{
  "vocab_size": 2048,
  "batch_tokens": 32768,
  "steps": 7541
}
MLP neurons of a small language model. Each row is named by its layer, matrix (up: input weights) and neuron, and shows model dimensions 112-207. Each number is 128 + 24 x the weight over its row's rms, rounded and kept within 0 to 255.
After each neuron's rows, "fires after" lists the tokens most often just before its 100 highest values on Wikipedia text that the model never trained on. A number after a token or word is its count.

L6.up432 [121  79 120 142 166 122 140 152  99 122 126 161 129 103 175  89 120 135 150 111  90 146  98 153 143 110 154 148 162  84 102 138 113 108 163 124 122 109 200 123 166 137 146 164 108 114 132 100 138 115 112 113 123 134 110 107 116 101 177 133  95 116 139 127 111 129 119 124 156 110  99 141 118  96 147 155 142 122 120 138 115 108 101 132 122  99 120  97 124 147 192 122 132 185 158 144]
fires after: " He" 17, " to" 11, " Ho" 7, " Al" 6, "el" 5, " he" 5

L4.up534 [124 147 127 130 151 158  94 132  56 117 124  95 153 141 147 130 139 117 146 114  87  78 168 157 145 112 137  93 134 126 137 109  88  97 135 120 122 111 163  53 122 111 151 173 131 174 108 141 133 123 161  77  86 143  96 161 146 150 144 139 116 117 146 124 121  80  71 128 130 114 144 134 127 131 114 119  98 138 141  99 112 125 103 112 149  99 115 124 170 144 157 151  97 179 119 116]
fires after: "\n" 43, " Team" 6, "ate" 5, " hold" 4, "%" 4

L7.up802 [ 90 132  82 122 151 171 170 198 133 138 123 166 106 113 135 151  98 145 154 139 123 142 106 164 140 133 165 166 172 106 104 123 104 106 130 133 134 129 116 106 162 135 115 105 117 125 167 115 138 156 130 133  66 130 149 146 120 120 150 150 109 129 127  96 128  97 154 115 147 115 122 103 100 110 131 175 141 164 124 163 122  99 117 133  70 115 126  87 130  84 130 119 106 143 132 141]
fires after: "s" 24, "o" 12, "do" 8, "mo" 7, "u" 4, "z" 4

L7.up846 [103 124  90 141 100 123 157 100 127 145 111 141 156  94 147 125 110 146 114 137 136 172 152 149 155 119 130 120 120  73 128 131 182 112 126 135 142 155 106 147 116 170 141 135 133 131 118 100 178 158 126 119 120 113 122 101  94 136 163 140 100  85 109 131 115 115 110 119 149 162 106  77 105 100 143 141 145 134 143 160  87  91 118 106  85 142 171 145 133 152 140 118 123 166 161 107]
fires after: " Je" 18, " Ro" 18, " Jo" 14, "ne" 5

L3.up678 [168 137 111 132 146 122 120 125 100 143 112 111 134 180 116 135 129 160 198 108 105  91 154 152 160 121 100 124 210 126 127 137 123 105 100 130 157 128 149 167 154 127 141 131 177 120 109 136 136 123 119 135  87 113 131 112 146 181 112 128 135 110  67  98  99 131 142 169 107 154 149 110 119 116 163 158 113 153 129 131  97 129 134 129 160  95 165 109 110  89 115 105 122  97 148 120]
fires after: " " 37, " p" 13, "s" 12, " st" 4

L7.up882 [173  91  94 144 143 150  98 139 127 123  95  98 149 156 148  86 144 137 125 123 123 131 135  87  86 120 151 141 121 166 138 131 161 135 124 114 177 149 122 110 143 104 153 119 167 142 114  80 125 173  82 122 138 129  72 123 184 104  90 122 101 137  71 113  92 113 118 120 130 134 111 128 127 142 134 135  97 130 109 134 132 106 177 154 142 119 132 144 138 160 135 148 125 148 125 122]
fires after: "\n" 48, "-" 16, "A" 9, "." 8, " Su" 5, " " 5

L7.up837 [117 146  69 139  84 157 172 135 147 158  79 131 136 156 130 149 120  99  72 126 146 135 158 126 134 129 117 148 156 152  96 137 152 147 130 107 130 134 120 112 143 197 151 171  96 124 142  74  97 132  72  94  98 132 153 111 128 133 126 106 107 121 126 121 124 141 148  88 140 120  92  78 118 103 170 138  79 164 138 124 108 102 151 136 151 133 129 141 141  94 112 107 127 134 138 155]
fires after: "va" 18, " mi" 15, "vi" 9, " Mi" 8, "mi" 8, "li" 7

L7.up755 [162 122 118 140 132 110 116 173 156 175 111 104 125 159 144 121 152 138 137  92 111 108 127 111 145  98 128 115 151 167 147 134 145 139 106 143 168 137 175 158 140 158 137 135 102 140  97 126 144 124 148 113 137  95 137 105 143 117 143 104  90 130 112 145 124 157  94 136 121 153 118 144 162  95 145 112 113  99 144 141 108  97 158 105 144  93 140 112 103 169 140 145 149 145 190 130]
fires after: " in" 28, " Sp" 8, " Cor" 7, "In" 7, " In" 7

L6.up898 [157 106 136 130 134 159 116 114 148 155 104 134 129 149 134 141 115 124 110  86 141 172 179 127 146 116 150 164 123  99 125 105 144 137 103 112 124 111 148 109 127 152 163 134 185 102 119 115 104 137  83  98 134 134 115 147 124 123 111 162 146  99 107 126 137 166 130 133 148  98  91 139 115 106 175  90 111 175 132  87  61 100 174 110 116 124 119 131 139  95 122 143 101 117 123 130]
fires after: " di" 18, " se" 15, " pro" 13, "li" 5, "ce" 5, "vi" 5

L6.up236 [135 130  88 148 125 112 170 140 162 122  99 170 118  95 108 112 114 159 139 126 116 129 135  90 137 118 119 100 127 160 167 156 150  94 150 109 151  95 123 119 160 157 140 155 115 123 142 113 122 140 156 138 132 100  89 140 113 128 117 137 132  81 134 176 111 152  93 169 150 160  99 133 138 130 153 150 116 118 133  99 113 146 115 165 105  95 154 171 115 135 106 144 137  93 182 135]
fires after: " In" 26, " in" 11, "n" 8, " Ar" 6, "In" 6

L5.up887 [173 117 132 174 111 126  93 105  99 147 117  98 121 136 147 137 133 142 118 121 109 116 147 108  98 103 141 133 118 119 151 194 142 135 115 104 172  79 138 124 174  88 157 144 125 107 115 100 153 177 127 171 151 108  83 161 115 129 118 128 120 111 117 127 123 108 102 130 137 101 103 120  91 163 129  85 109 115 107 146 103  85 131 151 138 148 134  97 139 154 126 110 143 101 149 141]
fires after: "\n" 19, "|" 18, "-" 10, " " 6, " \"" 5, " |" 4

L7.up351 [119 141 143 128 127 128 142 143 140 137  98 118  90 114 114 157 113 113 160 139 134 139 135 153 123 120 108 128 130  62 130 155 145 120 136 106 138 101 127 107 124 149 100 149 146 134 179 171 185 114 159 137 116  97 115 159 161 159 166 139 146 112 120  94 146 130 123 108 112 182 129 116 116 141 149 119 118 154 140  62  98 120 154 115 139 109 138 134 117 124 148 144 116 107 146 140]
fires after: "s" 41, "es" 9, "um" 6, " can" 5, "d" 5

L7.up581 [176 149 119 124 139 132 171 156 106 147 129  97 105 133 140 150 119 137 144 130 107 138 158 126 107  83 137 166 107 116 117 112 181 132 144 102 148 143 124 133 146 147 116 127 126 131 124 121 178 111 129 178 136 123 105 135 198 100 128 118 139 112 100  93 126 117 102 133 149 111 112 141 114 142 126 132 120 128 127 137 149 102 174 125 149 105 114 170 161 151 136 164 126 105 165 169]
fires after: "\n" 35, "W" 13, "T" 6, "-" 4, " 7" 4

L10.up328 [115 117 122 161 136 158 163 118 109 138 123 106 105 130 165  95  86 139 120 140 100 118 121 143 123 145 119 161 125 137  91 111 103 115  94 141 138 137 157 115 150 174 123 161 120 157  86 101 146 114  94 123  98 142 115  99 156 162 146 174  95 115 141 108 129 110 143 108 100 164  83 138 124  92 137 157 149 165 146 119 127  81 117 108  76 128 133 119 146 161 178 129 111 155 143 188]
fires after: "'" 13, "im" 12, " he" 11, " He" 8, " g" 7, "mb" 5

L7.up352 [115 124 103 137 115 149 126  84 126 109  79 137 126 140 156 151 133 180 125 135 104 131 157 131 120 144 113 131 111 137 118 136 132 142 128 115 140 115 135  81 138 211 144 128 118 122 190 128 152 167 142 158 160  85  96 152 177 151 118 104 124 139 105 117 135 130 122 139 141  93 108 114 122 128 146 112 118 153 137 142 117 106 124 152 153  81 111 137 141  93 101 133 112 149 149 113]
fires after: " con" 13, "tri" 11, " mi" 10, " di" 8, "or" 7, "l" 7

L6.up595 [147 137 144 114 117 133 165  95  99 144 127  98 129 120 121 153  96 131 131 143  96 190 154  99 140  75 143 135 120 138 108 154 160  97 100  49 106 112 104 158 121 141 128 192 148 143 132  83 132 154 142 153 109 106 112 129 136 115 137 130 100  95 126 108 159 116 127 146 131 115 125 137 160 124 190 127 127 153 146  91 133 128 192 152 151 159 121 164 156 156 130 115 137 141 147 164]
fires after: " (" 24, " un" 14, " medal" 14, "(" 8, "mmer" 5, " " 5

L7.up68 [140 113 139 127 112 136 157 154 180 152  75 158  89 169 126 132 103 162 111 125 135 128 122 166 131  92 123 129 162 148 131 160 153 132 124 102 154 111 156 132 180 156  98 148 116 124 150  74 129 102 131 118 155 123 136 135 153  90 175 152 129 125 134 207  75 183 169  97 121 102 160 122 149  73 180 137 127 152 151  79 102  98 162 141 160 125 139 116 141 130 117 137 122  99 163 108]
fires after: " in" 37, "ten" 11, "s" 11, "it" 8, " 18" 6, "pen" 4

L5.up286 [163 108 139 171 112 120 154 163 114 151 109  98 130 138 146 131 106 139 120  71  97 132 126 125 107 123 156 118 127 142 133 214 150 117 138  94 177 106 124 154 137 113 179 151 166 135 113 119 125 161 106 104 143 106  96 127 171 142 110 140 120 110 110 128 108 113 133 113 143  91 143 115 130 136 166 113 101 143 125 128  88  85 146 170 130  97 160 131 152 135 144 137 108  73 143 145]
fires after: "\n" 87

L7.up268 [193 128 119 126 153 112 115 102 153 143 123 182 145 120 150 146 128 153 115 161 104  92 107 108  67 124 120 145 124 124 131 119 121 111 155  70 139 144 137 115 166 135 175 148  80 117 142  85 136 188 112  88 128 128 122 122 140 120 122 127 131 147 150  95 111 151 121 168 163 135  63 132 113 146 125 139 174 126 153 172 127 105 101 168 134 148 103 132 121 144 153 140 142 156 142 125]
fires after: " Re" 17, " Lo" 14, " re" 9, "/" 9, " E" 9

L4.up766 [171 160 126 148  98  90 142  88  76 141 114  74 156 125 125 122 132 116 137 134 110  90 108 123 111 108 106 108 146 114 105 151 186 146 114 133 163 138 125 172 107 137 178 112 131 183 156 115 128 148 140 128 138  95  74 127 117 146 150 101 143 123  77 121 115 130  82 142 122 130 137 128 127 129 131  95  59 160 129 147 135 107 143 135 123 170 155 162 121 106 153 123 120  96 157 142]
fires after: "\n" 29, "==" 26, " " 14, "-" 7, "===" 4, " the" 4

L6.up197 [105 133  98 134 104 128 170 146 109 158 154 109 123 169 164 150 100 139 125  99 102 136  99 147 130  88 136 145 165 153 136 150 140 131  77 135 112 108 131 134 149 113 133 157 117 116 106 161 130 127 101 157 116 151 132 133 136 145 131 182 114 126 107 102 115 104 132 135 113 106 134 135 148 101 185 137 103 143 113 120 100  90 108 139 100 149 142 130  99  72 135 135 139 143 141 150]
fires after: "o" 17, " so" 15, " f" 14, "le" 11, "un" 7, "s" 6

L4.up810 [102 131 138 153  85  98 157 113 112 137 129 127 131 141 147 107  76 115 149  97 110 113 115 111 108 126 124 136 120 146 140 153 144 136 125 120 134  93 153 126 130 162 138 114 142 103 140 149 158 175 155 110 160 111  97 163 131 104 134 116  99 136 106 140 110  56 140 122 117 110 140 108 169 136 169 124 105 109 122 133 106 116 124 141  94 114 124 112 151 132 139 121 120  83 146 111]
fires after: "\n" 41, "-" 11, "•" 6, "st" 4

L10.up324 [121 151  69 122 149 160 139 169 148 162  89 151 123  94 160 137 123 126 143 106 129 122 150 106 161 125 192 126 130 103 148 143 122 146 137 146 105 140 167 107 162 128 116 106 144 108 126  93 159 142  92  99 132 141 124 122 139 175 147 121 111 106 113 114 135 131 136 106 119 167  66 104 118 114 151 138 140 132  81 121  87  72 165 136 144  82 119 116 105  75 129 156 115 120 145 124]
fires after: "e" 30, " c" 12, "ce" 6, "vi" 6, "g" 5

L5.up750 [117 144 125 148 133  88 145 156  84 134 160 107 144 125 130 120 115 148 140 118 115 112 131  85  99 120 117 117 126 183  99 140 142 107 139 128 150 141 128 119 129 140 180 142  96 149 104 103 174 163 114 140 113  97  84 127 171 105 104 110 125  88  99 159 121 117  64 137 118 124 119 147 142 136 153 161 112 126 143 115 126  88 136 111 122 119 136 134 143 163 137 169 109 151 141 179]
fires after: "\n" 71, "==" 11, "-" 8

L7.up651 [141 151 102 117 165 151 132 129 154 156  99 153 113 117 102 100 116 139 119 115 119 114 174 142  96 151 185  90 170 140 151 159 150 144 117 143 111 111 121 151 121 168 161 157 127 155 193  89 144 159 147 123 113  96 121 122 139 125 130 117 143 135  94 116 138 146 189 129 103 139  73 123 156 122 184 117 129 135 139  93 128 117 113 111 139 142 116 177 117  99 125 123  88 118 151 117]
fires after: " in" 34, " per" 15, " con" 9, " Per" 5, "form" 5

L4.up283 [104  78 128 133 135 100 120 113 102 146 124 131 130 155 139 136  89 162 131 154 110 120 166  92 106 121 118 118  91 161 155 126 116 108  95 109 148  76 127 157 168 144 122 144 160 100 155 112 197 142 133 117 140 116  62 131 158 146 114 128 103 131  86 142 125 114 136 134 141 169 152 141 141 123 197 161 152 125 159 127  97 117 158 137  97 127 138 126 121 151 149 101 148 160 181 138]
fires after: " " 32, " sp" 11, "-" 9, " ch" 8, " first" 4, "|" 4

L3.up642 [174 153  77 120 148 124 142 154 109 154 104 109 128 135 136 120  92 110 141 113 116 150 142 112 127 102 120 158 119 137 142 126 148  91 106 110 132 138 132 130 163 107 133 100 121 106 127 114 152 122  71 153 116 140  81 125 123 101 124 148 134 119  95 125 101 135  58 128  85 174 108 118 119 139 119 158 123 134 140 174 119 117 144 173 134 170 118  93 132 125 165 127 136 121 155 136]
fires after: " |" 34, ";" 12, " L" 7, " G" 5, " E" 4, "F" 4

L10.up723 [127 149  66 100 142 126 133 167 133 171 112 125 135 137 135  90 135 158 176 106 102 130 150  71  85 127 154 154 135 136  94 152 158 153 131 136 127 109 110 110 143  91 121 129 128 132 127 143 105 154 113 125 144 104 106 106 124 146 149 128 115 124  97 124 176 121 151 109 127 183 106  97 105 126 152 151 140 138 116 100 101 133 159 119 105 172  60 123  91 134 107 113 117 123 118 143]
fires after: " |" 26, " a" 10, "n" 8, " " 7, "s" 6, " c" 6

L6.up758 [134 152 131 126 144 152 125 147 152 129 141 171  84 109 119 120 110 185 116 112  96 106 140 114 129 121 141 110 172 134 127 147 107 120 144 140 139 147 108 112 114 102 122 122 116 169 134 151 107 178 130 141 115  81 142 126 195 104 112 195 132  86 112 130 122 166 105 158 119 148 133  98 148 110 156 110 114 133 150 101 114 128 132 112 141 125 114 134 123 105 127 121 118 114 145 124]
fires after: " in" 21, " A" 12, " con" 11, " a" 11, "te" 8, "A" 6

L4.up641 [157 117 128 156 136 116 126 143  96 130 129 135 119 161 129 136 116  96 134  78 118 161 155  89 114 126 115 157 118 138 134 129 165 140 124  81 145 164 139 119 119 153 182 132 165 113 165  89 119 165 112 110 123 114 100 125 171 109 111  75 123 153 125 113 120  91 121 136  93 122 103 121 149 160 184 145  91 139 133 140 112 102 175 168 126 144 118 120 118 115 193 156  87 122 146 112]
fires after: "\n" 50, "-" 10, " 19" 7, "A" 6, "P" 5, "ul" 4

L7.up116 [158 124 132 141 131 137 151 108 184 164 110 159 108 147  89 105 115 137  99 125 103 170  93 151 152 113 128 166 160 168 138 131 112 159 116 120 130 126 165 138 131 148 130 139 142 135 141 164 123  69 100 128 130 160 180  91 128 126 109 163  85 105 119 129 127 163 132 139 124 135 116 109 118 100 143 115 139 163 130 124 114 110 154 147 153 130 146  84 148 113 139 130 147 148 113 123]
fires after: " the" 20, " 18" 14, " 19" 8, " in" 6, " each" 4, "n" 4

L7.up312 [134 135  89 120 134 112 150 143 114 127 141 120 178 120 106 117  91 137  90 139 163  98 109  92 109 114 141 155 119 135 149 195 148 109 140 149 126 167 103 153 120 155 130 143 140 136 142 136 111 139 158  99 138  70 125 119  96 122 147 124 114 113  91  96 134 128 137 101  87 115 151 103  93 103 131 158 153 151 136  73 123 123 141 142 142 122 120 132 120 162 128 131 118 136 168 110]
fires after: " |" 27, "Note" 8, " event" 7, " met" 5, "k" 4

L6.up583 [162  97 129 136 141 136  97 145 171 115 102 113 119 117 129 106 105 169 123 161 117  54 171 109 121 103  95 113 135 148 120 133  98 133 111 143 185 117 124 118 176 160 181 147 137 153 156 106 147 155 164 110 138  82  87 122 166  94 101 121 128 107 108 188 127 170  93 122  81 102  83 155 128 125 156 158 133 136 132  92 111 107 128  95 138 107 140 139  95 154 124 110 133 148 180 127]
fires after: " in" 68, " In" 23, "In" 4

L10.up358 [116 168 133 108 162 113  99 134  99 138  95 146 160 102 116 148 116 137 164  86  66 145 152  88 121 133 123 111 136 149 126 117 135 117 148 130 118 135 163 146 132 114 120 110 146 141 148 115 132 158 146 124 163  58 122  94 154  94 131 131 156 124 108 130 157 167 121 106 126 200 107  85 149 133 142 167 105 151 122 117 126 150 120 131 151 143 138  93  90 110 157 106 144 147 150 128]
fires after: " " 46, " S" 7, "s" 6, "ed" 6, " d" 5

L4.up775 [115 121 108 119 154 117 180  82 111 158 128 124  88 158 127 152  73 147 141 119  96 154 125 135 135 121 135 140 161 136 128 163 139 128 113 123 154 132 175 138 152 136 116 120 157 111 123 104 111  92 129 126 156 153 159 122 127 154 142  96 104 123 128 156 111 147  89 138 156 128 162 100 158 130 138 115  87 177 120 137 105 123 161 162 157 119 190  90 138 102 128 136  74 181 145 142]
fires after: " the" 16, " " 12, " 19" 12, " was" 11, " is" 7, " were" 5

L6.up924 [130 144 124 137 122 177 148 143 119 139 131 101 164 122 137 148 135 128 125 146  98  94 147 142 151 115 131 128 163  78 145 159 148 110 125  99 107 114 152 112 148 130 127 139 153 161 162  81 167 128 130 143 133  87  90 142 109 161 134 165 129 127 124 167 130 127 111 145 108 140 107 117 106 135 140 135 145 150 118  82 111 135 128 103 152 166 121 139 145 127 123 161 138  95 127  95]
fires after: "s" 30, "es" 12, "ction" 10, "ations" 7, "ment" 7

L6.up24 [130 153 126 142 116 126 117 155 107 129 142 138 153 108 121 112 101 166 134 129 128 112 146 142 105 118 104 141 138 163 139 135  96 123 108 131 155 156 119 128 144 136 169 117 161 162 143  88 130 170 176 119 154  98 129 124 160  95 154 140  77 123 115 139 130 124 130 121  80 155 124 108 134 126 107 218 160 133 121  92 112 115  63 104  94 128 143 182 113 142 130  91 165 112 171 130]
fires after: " In" 22, ":" 11, " in" 9, " P" 7, " I" 6, " (" 6

L6.up676 [175 103 109 146 156 139 117 151 134 154  82 128 140 113 128  87 124 136 131 111  89  97 162 153  79  87 172 124 146 133 158 134 120 132 140 128 119 118 152 138 167 129 115 153 136 112 188 157 108 187 139  73 128 121 105 131 149 138 135 135 153  92 116 132 134 168 103 136 113 137 115 102 114 137 198 122 155 139 166 102 137 122 126 126 107 107 113 151 162 111 116 124 165 141 122 123]
fires after: " " 62, " con" 10, " in" 6, " re" 6, " dis" 5

L10.up1016 [107  74 116 123 144 121 104 145 114 152 120 131 127 115 102 118 116 163 128 116 141 120 157 117  84 171 149 147 124 149  95 151 168 123 137 136 154 165 104 123 151 153 178 125 113 113 103 116 125 113 126 135 157 141 110 107 102 143 126 114 134 119  85 111 135 155 140 101  82 136 106  79 155 122 125 149 144 145 118 138 136 137 106 139 155 179 102 128 102  80 123 117 125 101 194 155]
fires after: " |" 46, " " 16, " /" 6

L5.up155 [128 146 134 130 125  96 108 140  99 131 152 109 165  93 112 102 161 142 151 138  84  84 172 125 146  77 162 164 134 134 110 144 154 130 136 141 136 125 113 213 169 136 161 160 129 161 119  93 166 153 122 109 119  92 105 131 134  93 140 138 140 106 113 168 142 172 116 117 114 146 107 137  88 104 137 125  97 143 114  72 143 149 134 100 143 111 125 131 130 144 161 147 147 106 155 152]
fires after: "\n" 25, " |" 18, "|" 15, " \"" 6, "-" 4

L4.up792 [101 114 145 134  99  73 184 111  74 142 146  94 146 146 160 129  84 157 139 134 129 130 134  67 122 119 180  82 133 134 148 130 158  92 116 129 111  82 144  97 148 124 152 186 102 132 125 127 152 139 150 131 152 107 120 166 171 122 134 125 117 131 126 147 146 112 138 134 126 126 124 124 127 146 143 167 105 112 155  98 111 130  88 124  92 141 152 136 102 158 139 137 123 162 126 170]
fires after: "\n" 29, "-" 10, " (" 8, "ad" 5

L3.up635 [158 161  70 134 131 105 162 137  86 158 104 111 165 114 148 117 106 129 147 103  78 142 126 128 132  96 116 149 121 124 120 132 129 114 127 127 134 143 147 124 136 114 161 105 100 155 115 119 121 117 126 139 120 130 125 115 115  99 126 121 100 127  97 123 103 112  62 106 131 126 105  95 139 135 124 165 122 125 152 160 135 109  90 166 145 108 118  61 143 144 209 135 137 147 164 157]
fires after: " |" 22, " G" 13, ";" 10, " L" 6, " D" 5

L4.up987 [172 129 120 140 155 161 114 163 103 116 121  92 134 102 149 107  95 105 127 108  73  88 147 131 151 135 138 151 119 105 127 110 125 111 140 100 115  76 138 121 132 156 132 130 173 152 109  68 126 134 117 112 138 129  55 129 131 144  94 153 124  86 104 106 120 130  89 102 156 108 145 111 130 150 108 112 118 176 128 136 134 130 125 136 128 105 117 165 133 141 143 138 127 160 115 164]
fires after: "\n" 69, "-" 18

L6.up531 [170 118 110  97 162 145 107 128 169 133 141 126  92 112  82 135 105 160 159 137 125 115 164 154 117 130 103 115 145 112 143 143 146 122 126 140 150 101 120 117 167 139 149 160 128 158 127 128 160 154 146 138 159  79 112 136 147 110 127 152 100 153 100 158  68 150 105 111 135 125 163 105  82 142 138 115 124 113 129 123 108 140 127 145 109 116 140 106 117 139 127 102 109  93 164 115]
fires after: " in" 54, " In" 21, "In" 7

L7.up556 [157 107  96 153 158  99 118  93 147 158 106 120 128 129 146 130 120 112 131 142  77 145 169 154 161 143 120 123 100  74 104 137 153  90 121 100 137  89 119 163 132 127 117 101 128 136 107 150 153 101  79 112 188 147 138 103 149 135 114 124 141  86 162 135 111 130 139 147 125 133 136 138 113 144 139 139 111 136 151 113 126 139 148 122  93 124 126  93 146 104 134 174 149 138 138 127]
fires after: " st" 43, " St" 34, "re" 7, "ar" 5, "or" 5

L4.up409 [130 119 154 169 111  59 148 178 109 121  98 158 148 119 141 136 115 133 133  82 149 157 152 110 114 118 111 117 138 138 135 150 137 125 112  83 149 117 133 119 136 120 129 127 136 129 138 110 151 191  84 130 130  81 104 124 179 115 113 110 118 121 110 122  94 117 148 128 130 115 140 115 134 132 178 169 102 140 143 101  95  82 111 123 144 150 113 105 105 127 190 129 129 113 157 116]
fires after: "\n" 91

L6.up59 [182 136 111 129 108  68 106 117  64 141 119 113 140 123 122 128  94 152 121 119 104 124  98  89 150  91 117 113 165 135 121 158 147 134  89 116 125 137 115 141 119 123 171 138 104 132 130 133  97 131 118 108 117 104 122 125 182  68 148 108  75 116 163 118  68 143 114 134 149 136  96 139 175 124 161 156  98 135 158 135 110  95 128 192 132 140 167 147 127 150  98 105 161 152 161 150]
fires after: " " 26, " (" 10, "/" 5, " 6" 4, "00" 4, " Gold" 4

L5.up558 [166 100  97 140 151 139 112 146  81 130 151 115 144 150  91 119 118 115 134  84 118  81 149  94 114 106 148 164 127 140 122 167 146 133 144 122 149 140 155 110 121 166 142 119 134 133 158 151 112 124 167  74 185 103 139 191 155  94 163 109 107 117 112 153 110 140 100  81 137 121 121 129 149 127 145  96 167 122 100 105 132 119  93 124 121 149  93 126 143 151 146 152 142  99 160 106]
fires after: "|" 19, "-" 10, "20" 8, " November" 8, "•" 5

L7.up376 [190 167 133 127 132 126 124 147  77 164 148  99 159 118 116 114 178 193 128 170 132 121 113 137 134 121 162 131 141 108 138 153 113 109 138  91 145 134 123 152 152 101 139 159 137 130 139  75 148 142 138 123 154 133  71 125 130  87 151 129 113 157  86 135 155 118  99 131  85 165 155 118  65 133 151  95 111 107 153 125 138 121 133 144 111 160 165  96 122 142 137 140 117 116 139 160]
fires after: "." 17, "s" 16, " |" 16, "t" 7, ":" 6, " \"" 5

L3.up633 [136 132 127  98 184 155 125 113 105 139 138  87  87 132 131 114 115 101 147 124 103 108 153 129 127 114 157 137 131 111 164 128 100 129 111 143 123 115 121 172 210 137 148  94 169 103 113 149 127 133 116  89  81 118 104 125 170 147  83 163 135  85  97 129 100 125 112 167  80 118 103  98 142 135 153  96 136 183 109 128 106 126 184 136 114 103 123  89 123 108  92 123 143 119 128 113]
fires after: " " 19, " st" 15, " p" 8, " f" 6, " c" 6, " mo" 4

L10.up891 [164  94 120 173 112  86 130 131  90 107 135 124 143 132 123 131 121 144 138 149 104 112 119 112  99 142 122 118  82 107 143 163 101 105 150  85 119 132 148 107 159 125 155 155 161  91 134 116 160 133  86 118 126  83  94 135 122 143 132 170 146 115 137 146 109 167 167 118 181 123  94 163 134 119 150 148 141 132 124 133 112 144 128 150  97 155 140  90 138 138 135 110 178 169 139 145]
fires after: " " 61, " re" 19, "s" 7

L3.up742 [165 142 104 117 144 120  85 129 145 158 119 149 117 120 120 123 103 148 182 117  91 126 151 132 122 116 149 146 130 108  85 119 165 106 126 132 144 141 116 148 179 118 164 207 161 138 134 106 156 134 134 171 138 144  69 125 136 163 132 132 114 116 115 165 147 170 103 109  96  71 123 119 122 118 129 127 161 162 106 125 131 114  80 140 127 188 193 141 111 119 142 116 131 158 136 146]
fires after: " |" 39, " " 15, "|" 9, "-" 8, " to" 7, "===" 5

L4.up920 [159 111 131 155  89  70 130 160  76 125 125 127 147 104 152 180  84 138 137 130 115 129 133 104 124 123 118 130 113 146 111 145 186 120 121 113 140 157 148 140 126  98 140 119 178 119 124 104 160 168 118 160 158 115 110 123 139 127 154 112  93 116 113 135  89 108 141  77 102 154 122 106  96 122 152 142 117 143 101 156 127 103 105 126 121 163 169 115 135 115 177 133 141  89 161 174]
fires after: "\n" 47, "|" 17, " |" 8, "-" 5, " " 4

L6.up781 [142 101 144 151 147 166 132 153 135 133 138 203 165 128 193  74 128 106 168 118 114 134 132  80 139 115 114 167 148  88 113 120 123  95 124 134 153 140 139 105 112 121 145 114 108 127 146  95 118 137 117  99 117 138 111 159  99 138 133 157 103 105 131  94 171  83 131 106  91 154 125 120 144 117 144 128 154 113 130 121 125  84 136 107  90  92  76 124 112 151 153 116 122 143 161 150]
fires after: " he" 16, "de" 10, " she" 9, " He" 8, "e" 8, "O" 5

L3.up594 [136 115  68 149 151 123 136 130 126 160 112 124 149 128 146 122  87 135 163  90  83 142 144 147 132  89 123 162 137 120 115 133 152  89 126 121 141 155 140 132 138 136 146 121 112 111 119 108 122 129 105 150 101 144 122 105 113 126 160 121 133 138 112 111 106 128  80  82 146 126  86  93 134 130 111 174 121 129 151 182 124  96  99 160 146 131  93  66 146 149 184 141 115 153 151 213]
fires after: " |" 24, ";" 11, " G" 8, " L" 7

L7.up772 [100  93 126 166  95 111 132 149 110 130 169 117 165  88 188 104  88 124 127 140 121 127 125 136 112 129 137 172 117  71 111 122 151 124 134 116 127 136 166 118 121 179 163 133 116 143 120  97 155 137 128 159 139 142 112 139 116 120 135 155 132  95 119 138 113 152 136  63 149 118 118 106 140 106 121 167 110 163 164 113 131  88 117 143 106 123 124 173 185 148 116 146 149 151 134 113]
fires after: " Jo" 27, " Je" 12, " And" 7, " J" 7, "J" 6, " Al" 5

L4.up91 [163 152 144 143  99 142 105 152 114 136 150  82 109 111 156 120 139 132 154 104  90  60 170 110 101 106 133 120 126 125  79 138 122 161 146 124 142 104 104 151 103 168 121 110 103 119 181 127 125 141 128 143 185 140  74 157 158 138 172 133 121 118 107 112 145 103 107  73 139 102 115 100  71 146 126 124 109 131 128 158 126 127 112 133 156 116 110 142 108 151 191 175 105 136 153 164]
fires after: "\n" 36, " " 26, " G" 5, " Year" 5

L10.up444 [153 143 116 126 138 126  98 112  86 172 155  95 122 125 105 102 106 155 170 118 106 144 149  91 128 135 173 133 133 124 108 150 181  93 143 121 140 125 163 155 123 103 172 114 154 145 115 119 115 135 150 114 146 118 102 133 123 141 149 143 164  94  69 141 155  97 159 165 110 138 131 113 147 151 141 141 143 127 127 157 127 140 115 129 112 150 141 142 112  95  99 146 118 106 139 142]
fires after: "." 36, " " 17, "ed" 14, "s" 6, "R" 4, "-" 4

L6.up27 [176 145 113 124 159 185 140 136 147 168 105 133 100 110 140 118 116 134 143 136 105 106 133 118 145 117 119 130 140 119 129 177 112 106 104 108 126  98  98 143 175 138 159 129 127 137 148 107 130  79  95 105 121 134 158 117 167 139 133 117  88 110  90 129  87 133  98 126 110 121 129 126 115 132 123 133 122 140 105 145  92 102 168 167 126 122 104  62 127  97 110 110 149 165 172  91]
fires after: " c" 29, " f" 22, " d" 12, " p" 9, " w" 5, " C" 5